config = dict(
    head_dim=64,
    parallel_block=False,
    lr_head=0.00582,
)
MLP neurons of a small language model. Each row is named by its layer, matrix (up: input weights; down: output weights) and neuron, and shows model dimensions 48-175. Each number is 128 + 32 x the weight over its row's rms, rounded and kept within 0 to 255. Numbers have three digits each.
After each neuron's rows, "fires on" lists the tokens most often at its 100 highest values on Wikipedia text that the model never trained on.

L6.up173:121045155142095119092099118145075097112160101072116142123116124126061159193177143130099141086112123124125114138126084076079130104114084122120162112064128090150109190150142105120107150159135180063128173184163140111121126119139152157072187134139173107151150133146104191112102063132112087181151129178124102175100139147135098126105160147118105113081165118130111123108131133182147154121099
L6.down173:125155151173099169093127140114122142130141083154035150119167101154140135137118207142156133084072101128123089144092108166152133129063113117117148160162130115084121133110133188151113122136150190151163126107105182154099139113148121138149042165156118128212175124131125151118086144130072151127148116108106081135168121133117108140107125166120100173172108179114116124119173170167115137147110
fires on: " |", " of"

L6.up1108:074177129133087055059131172144134138135151126098154178138117172146118128139153164154146104125133153114172166081145053139094141158125126152038116184152143102171096126182138145115078157209101127123139201116149061175050117095147132126102177145123164108148131132140120124170133073080149139122101095075143121151177173033072141183110088161094134094147158131176173100134084160133145084154111
L6.down1108:119192066138121088144148136047112106115167156119187133122097169178086103100129121134139168135075114067123104116195066029166109092119139104149129138128104124146119111148087120123170152153135085135131161161151187148101194117093181102126199125104141069131145115101141081097058135155111114106071121140122085133185148089161120177134125231117108154080121150212126087100126199089147149071106
fires on: " and", " or"

L6.up1112:043147177125175090107152137107153081124142132095094166117071159060097121083182091089151158087159167084182108149145122149080215122131171071135158143160110111169126124119132099182156160122096137076128177110133087187069124095100127127132153137225149034133155137114132147113124089097145101167099136163154137135071189112114089123106091146150110173153179100116108163112107148199188130105107
L6.down1112:111102132163118076112149157184165081129140184147123125065128154076153099107170067149051041105083136120060135183123099097095086080193155068118110075184178205127147148128154164098132098136141184166136156143152149109102189126069176119105133137077197146143134133167131099122119186075136157107126142145150152136059116108053154132138192149069085093153100101141129151135158095153101071121110
fires on: " the", " of", " for", " |", " in", " The"

L6.up1325:097110111076138177147113128122095151100143112090085134205106198111118155132116120188155150105166143121106158078099109094163132090100085187128142133101138098114135123128178133163103120190139179163134112120071107141132099125206181200091131169128083087129098126105108121145129170147100113157132103155117140138180147139134121103143119121109059126144089151164118106130117108121136073142106
L6.down1325:166092095156144106135141166140087167095151127114096158178143138085074137161127141183091050128177105154172175145145141107091138143155062124143113084097106118116072078128157130163130165113166117153147123168108128088171130131149133100060124142121122144126191119135090108174100146121116120144160133114123150157113086109151111109120167139120156134134130142070077179106123111151132121103140
fires on: " of", " on", " a", " it", " the"

L3.up219:076109173112138100109141158120115060126174152152147128165103162129122112120156209086161119125159140126159107132141174142130150122138152116162081176125124134184121158153126190122123127211101099096122111048062117148093137183167122133104117189158086154114146112115151126149139078135139157156097129141178142153138152115137144134141097165108095122093123106145115084147133145132132125099053
L3.down219:140122156121127172134065124111091074158195153159160147132127129092192117100093153127102153093108125098080158072116170072166097098157182128124122130140145145109110057145091110167157125152135161114091065142102111186128115204139137087100103120142156131139168170123123126071157124175182145181150095162110104107143087193127132090105164154130125151128141150080133149099110103120159155053130
fires on: " |"

L2.up972:143121175119134118088092149116094051136144128157170136107059118122122127077122168092103121106126158143164101102184183163088155146162154163143080154169145102115115131179146169162121152190151126077112122113102076130092076151171183098141118162179154155101138160087127092159103076134154128175139112177161140138186158102140094120158078148144124164151172118102102104186129156167097149036086
L2.down972:112150177154125138095071128132110078147211156154133118137150107118105150138061136111152120095133145160114128110068173102146158144172150119042126129085132105110143076160094119133108110140092107143109154110110088129112067201074114125083143139148161178127160189112137153091189098114069168168154122138173122168154108134160059092112177121112162101095114101104076182189127126113103211139133
fires on: " |"

L6.up1219:073145108049131110074084150222135116158117130053106141148178197132123125090157143105110124100091149139130078093066150137122156090107106133110176146106132158097144122116102194189117104096137102098144139150140131169134103153153118107121123149118178116119150146143192141105168117130142189210113121136134113098109124115183112134107123123099156177118120155135156127195100150111134125093046
L6.down1219:142117096143126154125095083154136172086125054096125064085116175102115093096118134119073098093139102146109152151143177131053123142108162137096127099161143133130104109104173167103136160074159111130114161163147180195155130151124138149116195076076168159172151152105079143135117074166169110092173211164142100083140108128148095113117103067044153161062167130105120150116117150064191153158136
fires on: "\n", " |", "-", "|"

L6.up1228:174161113125101113214126118081140129116137096035100194145104148124101091135150156147135139146183164141198171093166132118117117124159138181110153189175105135101159139132112102170130168172156087158086132090130129149077113089180142207052117095141137169152147208149119166129133141089183105094120100144150128140134152113143158109095126140055131126126085141158158089108072067117110103082088
L6.down1228:087086148091151126092081145119144124070147101123121135097144126138135143102081152100116179066085146133112117146028151144161126137132093134157091131136109130122186128139154167059081124097138175114134090187148139114094128148114101156127098136166173070076135146230088129133116169118093149105165167094145162158140162205150082127156168129131153090110170103090107111139111152202129173134118
fires on: " It", " is", " was", ",", " The"

L6.up37:068148138179144009156195146158122112091194131129160167149158114151078095118182119094129093216119223151146144121107157102141141140121065083142170147147134095171094147116144129157154165180157166146144167096104130160129134078151233146081096140160094098154166195136136137134179105087173126137156126144170166106149066135119138176086084102144140142154134121106157095103112149111135135078004
L6.down37:135130139166111105163131053115145155128174104097112167098074114139146142099130171138141159113097155103044175191105124141201136146119125120138125110101086118155145095105099136099139111087102200108061153155131188130078183166073138188103107146149132140155111185114150077115099144189140094096124142112154106165117210109117149080146124142135128134112165160124100136146150152135135098097179
fires on: " of", " was", " States"

L3.up693:133074085148103141102131105124182113096142132208197162111104082094085099134209106031094136097165110099161160066160127169120114108099088126119138064168122150159131097147142117184058197101130082114144148148165130172125168053125130140108105168128182122128082137087122131115121109117161079201138068143172138127142100153116126126114115127066082156157099186104143118154113160140099121115098
L3.down693:119137214129122120109160080108172104130196126128111121094139142112088138100094139134114059128105111120142136147175154135076143023100203146103104150085170113133160157166117154101131145142070150118159127113129109139160117118124115125180123132132128134099066126084102129102141237151093129117117135177163114149119146118132095115106128114140150186097092122130128122189127165105100089160144
fires on: "ed", "red", "amed", "ered", "ued"

L2.up1261:127097103136144135143085117124142110151196104141149108187104167087160101087159119085136091123168162099151132134132119109039116139140121141105116124193145126155096169172106161127119126129117145091161187052158110115088141083158165131128092096124162142130180153120104094161146040139200084124146128121135053124133205121111127086143126117143133110155137211123137095115160109129091055080161
L2.down1261:123092111121154168122079081158118110167109118109202175119149132168108105112152105110116180127161127125139127117151116114158100147130179172097194148147114134145114083143112137189147122130105158101120160098082111082084061094202091116112155126104136111118128096113124068102131134096113143135095095121121158055072141135144160057144060112089109111142155180110136145115156095156131105123106
fires on: "-", " based"

L2.up1410:087169148144160134096157155102110114065140092126151182127070100104112101129135148163153091111145181150099155142136161137095118039122080123155100112176141067163173126183130172198136132080112088129154150085126139104159165111104131092084136123142108162110157110118151156120142135138073151131153090139092152132167169184095109147147155126122152104197124151097159104165119151114160134051104
L2.down1410:170130099111154095199118139138133095155147106112084117131141169131107104159153135103128060128144136145112114115134160125133111138102085158151110105181128078149072074176135145126169140106075094165114159150135122099118089094061100115068109137108096121163103084199123150182120145164101102192098141165139104164113093151162106194141097168093118160164162168135106117195177136202112153130112
fires on: "os", "io", "ys", "ius"

L2.up100:188093139145087139149084142130138087072131141156113125130124120103091155061129188118166124159133153062176137094161083156090116151090089082121142081187138091183077126137143120137125118128077191107143205151175094112035128112159146133157161134120115121110116078144116139185121122153150118163114131115201119103146161133111092094188106179093099122154115132113151179163092196150131125123077
L2.down100:088089144082142154070102196105139100150153170154165183104119120115172177156118093184101168120139113118101141158101142125128150088244173134166080139131150156086125097130109153064154122092148134152108126096139114162109134184099149137128084126132146112138146148110132102109155188133141106130112099116156088125105130185148172071092142134152191123096120087124158153098166139115096147142160
fires on: " the", "The", " The", "="

L6.up1497:166173128116116088111088114136196053121135187141131164170061146097138181101154121139197130149119128130165168076138141154080110120105149147095135138143097054171117136143125121150089111142087076163147167078153086096108132159139165172141150124166117173094120168131170136141137159091141169116141118184086146148157177128089110205115036099083087105124083152160122097171069109111154075089132
L6.down1497:137123150138099121104180115110134159136146131113123143145126123083169093147148099138088149115102109099103106145150096096080136143055152177117128091063180113111049136122169086145064163149126135113117123123138190067079083152164161087135122127118149122134127075135163116145108112161117052179113143122120128116083123123112137108203174144163123102153117147116157155139113174149077197066064
fires on: " and", " be", " not", " or"

L6.up854:098166136153136163104134142142114098106151139170139158075094187100117156159170147076103152116149101127132140133121091191121114091190097136097150132142141146187153167080121115134105097114139054110117148144138053135153101129121156161065088070097130153126118154179108176142169105114137119103104057160113095145163133071119122159167159129072067193107097157190105129119039159126179150129171
L6.down854:164125090128157172154194099081109116119118121172141087138059050069152148114167185189146185141135082080155063091128099117161127044154120109122152166099151072140117147117108146110148161168159094152173166141132147094103112135118138105161187231115130078085111126060171066144134163150133098137126144113102100111132139162137158120107106202141190118127168117116149077134131152117109107149108
fires on: " |", " and", " from", " in", ",", " a"

L2.up1401:098126191138142145110102151147113042133186128209167156174098133103119125118127174122132115094131156107176082121146133121141170142156158112150114157137145088120114147166125225155119126129121138095120112071068080158143079136166127119074101237166126148095128145133140084169149040133136161176165086157177161125166122132144129140123118120074127158118125097125135160160125133096146132053134
L2.down1401:113135133198116169084106073117118110157181187208122136093146105119144136121104142100064099092125136108054121085102157045116127174139199143067117117169131093089087050187115088133097127111148111119122073139140122179125094185127143116117143149137172160145209172117112122114160081133146140192153131178146128136170113193137096118156165114111147126175167130073140169126085100089162172093128
fires on: " |"

L6.up1496:125087170098103137138144163190169112110131091192133163061135123084121168075083067090142120146109108138199182145100129162115147081122086099137115157124101121189062115166156071171084128168070117106175099064145106139103112110122152173142159152115200147114123128116106151059115098115161110136101112132166124118149131059167126169117123128084070096166171120093118138101090180199198107139112
L6.down1496:199157119162117134130115155166127122131158129163170141110170099137094136110147087066110148082151114199114123086062180104142132135157137114117141086120089117121171179105104134176126151165159124121178107108151116125103107137165139147143128076127162105080185124126163140046126161147184094119137157117142132153163108060123146131170089126090134136163114126087093098081208106146152114148151
fires on: " a", "ent", " an", "ad", "d", " |"

L6.up1506:106125146084115143121122127106138138099152140156116089096115154125155165135092154138092126096139136064133139131092085126172170135117128135153150117150135133149150131128144172131104113153100093141095107093125175213061162146103117161157211103175134092090115159144122099138111125099194159077116097126076153121120168164126138133149101142132073094130081145145112127128107119103193124089108
L6.down1506:132162109163168138131094170133109147105184196069092202189157092104110086115137075174153108059083135146126122099169119162079116091170156117108138131146147119116140103159114146177044091119087055120093116109114107063155109120196132122106080132150116134165113071115117076166086178145146113128146088144177147121084121116133095141158167127151107160171091188115095184136151145085119122126133
fires on: " of", " with", " the"

L6.up1779:152141162152194132114060142102110142123142089107169092096120158109155149105165092124089095096168163155206122098124057147145126110044069105126123168131096111154162181073155159130079130136155124121117125043166090102160095182100124119095177154096122099138102143247160187168208099055074115138096090117191081133130140146175092150143121092171105156091081142215126130151109149116124119083108
L6.down1779:164103112060125121209186128117157133118160107130105150126134138131204146109152096147162139074117174122100132137190097068112124113084105157150152147141159128119128151133090164115165113157220100145092131142151109127086090145166114093138135171157121192119128130130097151109103152193161087154143115082096138069149138153061141078170149140127166083096189182137113139143114158153147117142126
fires on: " |", "|", " Country", " Liberal", " Labor", " Labour"

L6.up1031:115130157143149114159139166142144124145115113161113095119097180040078116119140196136102099089140130129172165113138116142066134073120146094080137090122108092130119134119155094122095193147079157091147201121093207164140090182141149169122117158139192119127172115133126126178069158145122154128149187178153137181089139104134096124136134106128131130106157123126171148138103104127124138105081
L6.down1031:125099167176139124123073086158112122095123129132151141117123108073094168130108078129072166096169151207145096105153113135098116081065094154119150105121096107113141102140101112096175103203119041166079076106193125111150064146188165137165180139097202135096142160155117134121084180217151123177133092196125109096126140161148139191145064072147134137143170111078090124141093120115143089124138
fires on: " a", " an", " |"

L6.up1186:159137167129149151103131134204152086110172128118096138170136107067106166116150171087123141102143140155126087147091076115118158133135090079121150092168126127139118105122081145094130065109134144163132198097152111122111146117145141116061135127123180135139193110180173087120145110118071174181143100129123118081100118100144114099121074211085114147137184173184130146216144107145147114102085
L6.down1186:107136139161126138110153086104154110124179088111032136114161120159117142145201104142106112081122119116136133110176162136127139113105119112119076104175108059157158179158175116169070105137130138133127123191093168213136103174128099171120166087097140094121152126110103114139139071131108113149149139132114154172037144154149071181121140104142083166171148102105139156113101152174100106090184
fires on: " |", "-", "==Cast==", " Transliteration:"

L6.up1448:187178122172210131098095093149075110150216150147102125117109146098105127163195157117144109173115154158135128155122092061129211101119146126131096088168145126153094144139146094115091123134116154044121152120077124149111103112108134107140118124151195157134150153146163173120093127126135111192074087148154166212122144127096097048161079159129142128105128136117127137175106162113123115119054
L6.down1448:180110144152110134104139091134139135170131083115075097127081105063126169131136164167139116135081100143136110186127106144113088134082109170142123113178133103135121195206161106152100129125164143152140174123167146081167089086180192131152080149128060127103189101114131119081169124130089161143119063135132124085134112112151134150070127115124128120080137087055129150136164140156114128186088
fires on: " |", " 3", " 4", " 5"

L6.up1729:142086117061142148103145157136112148100148096105119144102088158117120101041073165210141153118194138132160114105120150153126130136118167092095104118105140109202147162147160119150089076118078119107169137120141089132091104122083152135134097131148104093074076112121126116165111073125204150119144066171126155140101122140099067129183148119135108148179112088141157142083091150082158100147111
L6.down1729:078172130124110154132117135131105115199142143139071077074151145162167126133173177151143138108092098110079134086054096134144098136148137100162099089164125074155116143107126109173123114097173121119136145148089107134121125161176106090190162187138101146131150126090044080084162131098117189095110183114101107134114175123188121168132141176083102138115140179195148171178132086110155145132110
fires on: " to", " for", " from", " the", " of"

L6.up1054:142096129120133187135113161158108084064131135095172191146071112123111134077207170124063061150118167178120123114094133148123120124116084125130175127149139118141146101129130119131124070143122140137114156135170125152102075118132188159132124096154154109145092087199154160077140214083106087128101100130121091132142141089128150158146072052091109190151105184160109094115138127192180137099074
L6.down1054:124155063082147088137148125130154125134196143114125117150152064143089154133102120114122154076117108096076094100153141129089062136147170145069148176159148103117110120148135145139140151131144123210102122171178180067133089130169121093095116136072117098174134145114142061069137162150160061161153127030118129116147129103148136124160146202110140082188055119067150183073090056102086063132126
fires on: " |", "|", "-", "\n"

L6.up58:150171126080166114068168125068151144093112104147158141122135091116140112131139186090106092195081177146121122113077130216107136139091103162154094093130148114193111118109100134177155064172107189166143174152114107062102167143173183117121072089145080109173091106248124130113124137079118135157073111135128067137122122087124150120104098133154149118133152130141089117131121104086115155136128
L6.down58:152078109165033150134125167093156138081154079116077165113132121092140151100124113198095187149207156106149076130124075146147169065068069147119108122117125137101073126168159118169050168093124189119092036102135166124125089110130147083147118089121133120134185084086136133078095122148107138104164188146135111079084117101108116177147073128141122125124084103124070124139085136105139115115124
fires on: "\n", ")", " |", "}", "um", " Water"

L2.up1278:123115176138115161101071194127141073151153136125118146163161138147105134117112141163103097119119123085215037167101178184121142168132140137155188163173123168092117118170129156120097082089116106115075120083068158094155093093126155095173093133100141174115088118147132097176153128181186143128109102166143112101147134078112116149138104129112089152125102154099146120163097040128144150087095
L2.down1278:157139114168111162109105124144146093144144130118100110088158149101124113152112149111067112079164106127094151100085147102080137189135168153120158107178134104111078134113126102153116132105134185127158058142170119110117107107116177106114138148082103127103174147123097135109159146137131180180105164175123121061223120111102100124119153119127209176153159109146090188160089145070185148099080
fires on: " |", "|", " (born"

L6.up292:041090137118120109152098151143143118104143124118073095163077143081162111126156096068081120119157131089207116112152105139054199094118113062147133158152097113124126126156144123201075113106101094174091126059183130145097069115114230110116119124108166139133179141171139180066125153110146135074147173107154081124089133076194117173148130155119102163173154090128119164097094115188172110142109
L6.down292:188103154146141074160136139141111121102107112105112164127121123150115058064142167079129100112103105159101055141200089104154168107094125133089176124065145160116084065132102105120110133133174154178083138157119163061150138116099089079133160105099101121180130210128148125127119165090106096123187155170154146141163173078076169095073114118090128118086154093135225178141125142156110137173151
fires on: " a", " the", " in", " of", " his", " some"

L6.up1487:153163127155106113181102136122168115138171155158120188180120124110092131070164088087157073163132173143142161140121111193152117085117108131109141133150120168153146168113119138175168137151099100156128193071144131149138124074172120146097134082085131126086118079144137188175167159107181173140121152149165078172158137160086129142122099084084171165102120133158174088150125094099159109124118
L6.down1487:135085118047139116130134151140107133143134141105135151138086137121179090110041051147098119086182138107128195179124141087174088159105142137106111185147124119199105073161092124092129170155137115151084142186092143163097108167112126133095149105176105138181109216158136102135101214160083067151096089117129115131118146137111120081138091139169062120130119186160087159108125182145111125088121
fires on: " is", " was", " are", " as", " be", "al"

L6.up1125:201124116116117088185100153113103074169150102078127123152100153076046105082134118209148134094167174136175198097166085127148112120145144148076129126109120099114131121117139148155170078144099154097103193097102098125108062169141103152151165102116145134133115115105131156175126103135132114160194122156072148164106159098145138116128126174151128069104108196105121105166109119133141087110184
L6.down1125:165093137135126125119164131134196046134115080111094116109129166096137149116081148118142189077177093068146122160119166188126082130167106139219184158160127124112129118151091110150129071101185158067105114207133109123117089092121093104133138115060137129126099132128196148170178151095144157082119193086126102119151123138111190115084107139129121093111173136089163134090049157159149132111134
fires on: "C", "M", "-", "T", " \"T", "===C"

L3.up1303:117085236115102191125107177206159149153205115121210130089150161069144110080134153167166168104111146138192120078160116116147117115112160149115163173134143098164056107158126142140107096111120085085136115126111143140043068151133172130136086119153186163140083094181140101153157114113124142177101141152122128091133132132163144154207095171078136108109087116112152132185109118191154098100130
L3.down1303:184116144144120134121122084123108067124152126160134130108126130131111074136151119166150120081135149097132112223170075072141109128181126169103143100187103064122112162052102117163219092112115093166148142129151132183106168136098187096118175115128089081121084073108111145102160167112137141171133151126154154120191122089136135122203122178105091114130097114145074145147059206142114089090103
fires on: "-"

L6.up1524:154135067063121148152139123082155115170143103145177229099124122164121146082122092143091126054163196075130230086127098123130154128095118125103112111128105125167134179137136216182125151124104101120163081158110172175078155075092144142123113173127124096108132135206144130177094035086102119064126107158135142130104230124135133144109100122085160196181102113189173127118113132109107082145137
L6.down1524:097175109183122132126116163160094090122161146079148141151133090138155070167082111183109138095126093142093154099084117125111079090134116152095156121114131093114148114171113149111119130137107097135069091096172166024095164070114168156130109104148120142135078129214117131139131157157180133126138161097152095129162129178181123118128177092144117133105157171132122070093136090120131110146151
fires on: " and", " the", " left"

L3.up1189:120104173117121122192139127116114104098132095144150144108158153098113077116140120041126125087114104161153157079126152158118120153116089133165167105126119130186130128120139135205108083163118159114138125149158094151161137116177139134160073178127217118119074137159106134083099103134152147207100049149171104123127135157121120165155151122029098156155096202156137119133103124161125145124081
L3.down1189:187107128146157079131090171182164136092092112127156148149082128108084099134141157094098096122189118182124168118153163143147082152081181127119167193182117119130115157140087149138116125141129142105123060101151139128125105120202109157149123111114099115127030174114141144128066168081072094136102154099205140165092145090180112098084138154156144199110147079156195170132112155086093108142189
fires on: "ed", "amed", "d"

L6.up162:139154103126131120121144119089071117075120149122144196094107090039113130161132104118158126120127164124192124115098166124083120144146089119135135132119088125193095154141123123155143172122069098149157131146088126097147136139113138147089174129080168083128108127140164090114156114055111063155100115180188113130138136169145120120072128083098130164092160168199123086097087148160188134099100
L6.down162:127086091103138160140183119125150162131134174119109137152126106143169147092055151124141139146137162158129128155101124123162152130124083126097196158140146103139136074083133123093125177148164159148143105126205070163087089110113102141155085155156113129131120164165132156102113152083122098140143095063087090059147138106109107067139125135112138164093109131106094147095144178189121129111190
fires on: " |", " of", " from", "|", "f", "\n"

L6.up1743:140128128082105123081173094186079154094129096140136144149115173118072128048130133195072141178155136116190124097096100116077120120098087112120138092165136102151146102120119173131138106129063093149160111157125111139077086094194092129100055134099146151088082142168125118135136135138120145097146105151101144185121124141145128099140071155108155084198087119146121059104092187063141106165118
L6.down1743:075081159154103083126086199141140087183123185184140109116122089142141126128108136110114140075093158119110138090137192119148078137193118101150103137126129095095130095135118105128124201133225130102149145109117124150115120148102118108160096151109111099102148142174148111104178172167179123105070122044086048150148090201148115097124125140070077116121140116141160096102140116127126188131110
fires on: " and", " the"

L6.up1660:102153142164149124147081149106126120111144142096136153132088109094128170136094156124135069119125149137243160129129105114139118052098117165136152144084085046166083162126167094118053133093084070090185143112151131110144097116095123137111141164133179123118119161218173129103155132078090140120109133093198109180121138115127115115091135148099115177095154089146098114120097165118135121094107
L6.down1660:147154136108081128185143076181126075105148106151085165127142086110140111175154170177141147110145167095159115175101079133123133124098081137151183182115112083174170135083117116140144183123164136119137145143178151122106087158115097137113173120136142147161104104131076160120177114072177097108149103099076138087111141115031089140143083140086122076111134124095133132097081172165135146097091
fires on: " |", "\n"

L6.up1026:116122104122153106163135144086110120108155168096119127128159121160015131120200142155160134121166176094121129122124164109159170108150121102128175062115082132190149168152132109171106135128142144137121161113098098154068088118123160139137092133168187125131108138124121117147113076082179140134103074172075174166124137102082125135118131144107137161122126111117191130102052118199153124089098
L6.down1026:149139118116116177128071137117094137145162130150099137157094144125141078118167125191098150162149131137094136178087138142093103068085087122146122115185147126077051084141131121163098117082120110143084113128194141143134114128136155124157140102163099136131102113087138156198115124113177117120141088156145097121089152083139147091081139183101123164139099096103108181144145186126129140130140
fires on: " of", "ified"

L6.up567:135104159030151082117116158152168142113138139114131125095103197092084173150150115095143107097126179148104080082159171159069120079132168075154172167111129075122126191090109150086124126148096180149119143176167157146058110078139121126082167064134121154094110168132149135176059146105133067201181089205069104145075174134113125118109120127162094120148120121182124115122120120151129140117116
L6.down567:184156142163133134089073120186130095129177129129076182176147130160100114182121145155144161145146049157159101106112152094134057115179105155098115093125154088176164115120104102114134057140093156095200139127103048195127128130140127087107133181145124125113103083128105122073073142137109155112166159058155111099092113133141109148123111114154125108155116129139038158141197129180115104097182
fires on: " and", " of", " are", "ep", "w", "en"

L2.up189:135128166173146096159128115146120101139137132126118122167110181069057111055136115093132126134210129127227126110201102133121131115138148098115175104164111134146096138142095143137126105149141152124174202072147098131061085103138174150146071148190110119113147115160115094207169128154158085110147117153140073160130155155162156065156112120108093093150129156122187101088131094098214058107140
L2.down189:178087122141177120156136080100134089134178086136155107084164194179125101092152075115161171106176151116159105168186180076166077155160150131137160157132104102105117116119094116134175111090122162125096210058141163119096089134114100102132134144114079086155140108084101085157131095137139154162057143079152158053149141152124160060157100137143182106154162160072125111134107134071107141084168
fires on: "-", " -"

L6.up645:061123078083069143100089150107083119098137152117112182160098143138136134139118110164144153094174184144132094024078084114145115106131160158089175151055113123144133117094115094154066172207130097130082140147112127182131103134138127162114132153157189110120097126116151113103111149128153150099097075140098176132078097129173148136121132120148022126177122117132139149096112120131161137120082
L6.down645:105116140113149128190171178211086119122170143159156092108166098134126080179127141144068181083132131120142072173117149104098107107183132134121153172191117107125077052154154097146143127206156051140104090110088121143167123160157180092110161110148123166114097135048162117153085092097132101117112102147144127145125133164150171095140160166126107108109089143070163150146123160127101184156159
fires on: " of", "ing"

L6.up1335:111078130118142145062098175154124112121169107153088191085124143060118111085089093136071151113102197132153082151106112161141129056188058134133131172119125056099114164137144066169085146110053118107157144168097153131136103121151121149121104103141155141117100127118141098157157138145159121123157185123166107134095116081154122127146097149117156122103114132128115185123148135093117131177115
L6.down1335:112129124118105121144140145100147129086139158109125181152081113098113115163184147106131120140150098183083072182146141099128110137099116156117089126166087207157175120066103150119169127165130134136115145123133100148160183121051115144213117103175146130050129178101152119081105154174101129162152104166122149137141171120115158121110067124122113090109135106122094149100149070096108143116099
fires on: " =", " to", " a", "==", " an", " r"

L6.up132:167149143165133062121149119134113136093153102110153150164131158086140129101137131062103115152147128102163153078137165142118178164118096172130123085110132105214111174082161144220129176108063149123128172154164077186140121122125117167072088125082108125119161144101124165093069041120185145184161148120173135099067111098102113126098139165044141133107076093096174078127130207082139132081113
L6.down132:170119092089070124154162150164097100096104089105142091077096166100158094070166125162127119087158163170147134163121122124123173094126105110220110162090080093137164118150097163110134137142144112103038095140096147201126084140107096165147108095127146167153127176147097126165164126180156102145109171126109115161105114108198096090155102116090142153119119189114137101190086134096127146154121
fires on: " was", " were", " is", " the", " for"

L6.up247:037108109120086069072184141115173122135178087145140191096100092100130136146138101139176062176126159102193104076177100169049141125183149198180134195168122060127110123142133125186106136175162147147101143112111092117087144104162111121051111061097172127122158172115161149115130171092120126109078109132151166144149188073101120100152098154106114087185152172118106082124085085119174140146115
L6.down247:174016104200114140180107088049126102127209116159097134121107158122082132122119100181136104146165119091107122163163115101110140094136133126117111146111126161132103078050116153130140140095141182153161130125104143095116167155135074149134116152132128165089121157145161131107054154120123128168155137166090097138153121119107091096131089197119099113154143109131107118128153104094133126165122
fires on: " and", "ra", " States", "se", " by", " to"

L6.up1303:040074131105162096136136146117107161121131104145161132149138150150079179081106131176144118120133141112121168112187151062061121143103151138144134149188127159206143129159118120173099085157087098084148137085158109161071102175200155100142116130146139086153162138153121099088150146125144152141165119175126163148163107119157117184124140148149107102101144153150180118129057092142193119080030
L6.down1303:143165123136098123170147147146178144096170193152081190172164168179145095099168117155150193108090167111104089168090102100076151114183090149193078104153104078152157133148150135110131135150111094134194150114108209118108111136111153133108158158176098101201111143097145117134136136169173122122138080113164128157163133143135118136112147153094118163140099180177102108108162201139150095080142
fires on: " of"

L6.up1752:132138144108134151133093147144098104074080178064127107120090120122125125135160160165135077141185145148146171121147064231152143144134111148147134129121120103152124087116134120196085125139029070156140148179083131167091089139135183166126071061155167128152095136180173175084174168094124129164147054160177096185105102091106126083119082156107133080138047096111156043146143102124126160109102
L6.down1752:117116141187070103071134123141147076120136134128114114130179113198121147153131133121171181080124140119129124158141120082122160154132141084183102123175109107073119138120142148120170177131217118139093081142082160109136105067135090136102082131068101064139105123130148142140173091129161097128123125117119109111095128104103125088168131166108149120089094133099138176143126121198162162089114
fires on: "\n", " and", "=", " called", "ion,", "-"

L6.up1722:010099097122137155098054140114172104134125173115128165132086101079109115149183157054142128146155138077148100121072096171051110056092107131133162199120065114151125147133178130233158088164144089153141209181155117130084088182155156174115168125144101133118168164148119176183065194120132112109226134132108124099101131071134133145097132146109143134142164141176153176109076134190183118124123
L6.down1722:140147125081037124138125151167094124138150119130147150191137165161137096162125147126086109139150120156095155107164131145143107168187113124139173121155153120117181071112132076134113129157093137146134112137172078123159168125062104141163184118102171157111120161132205107101151136057158171132143136087109202142166110172129140102127156130124133121138078166065127115103136167148092123120118
fires on: " the", " in", " both", " on"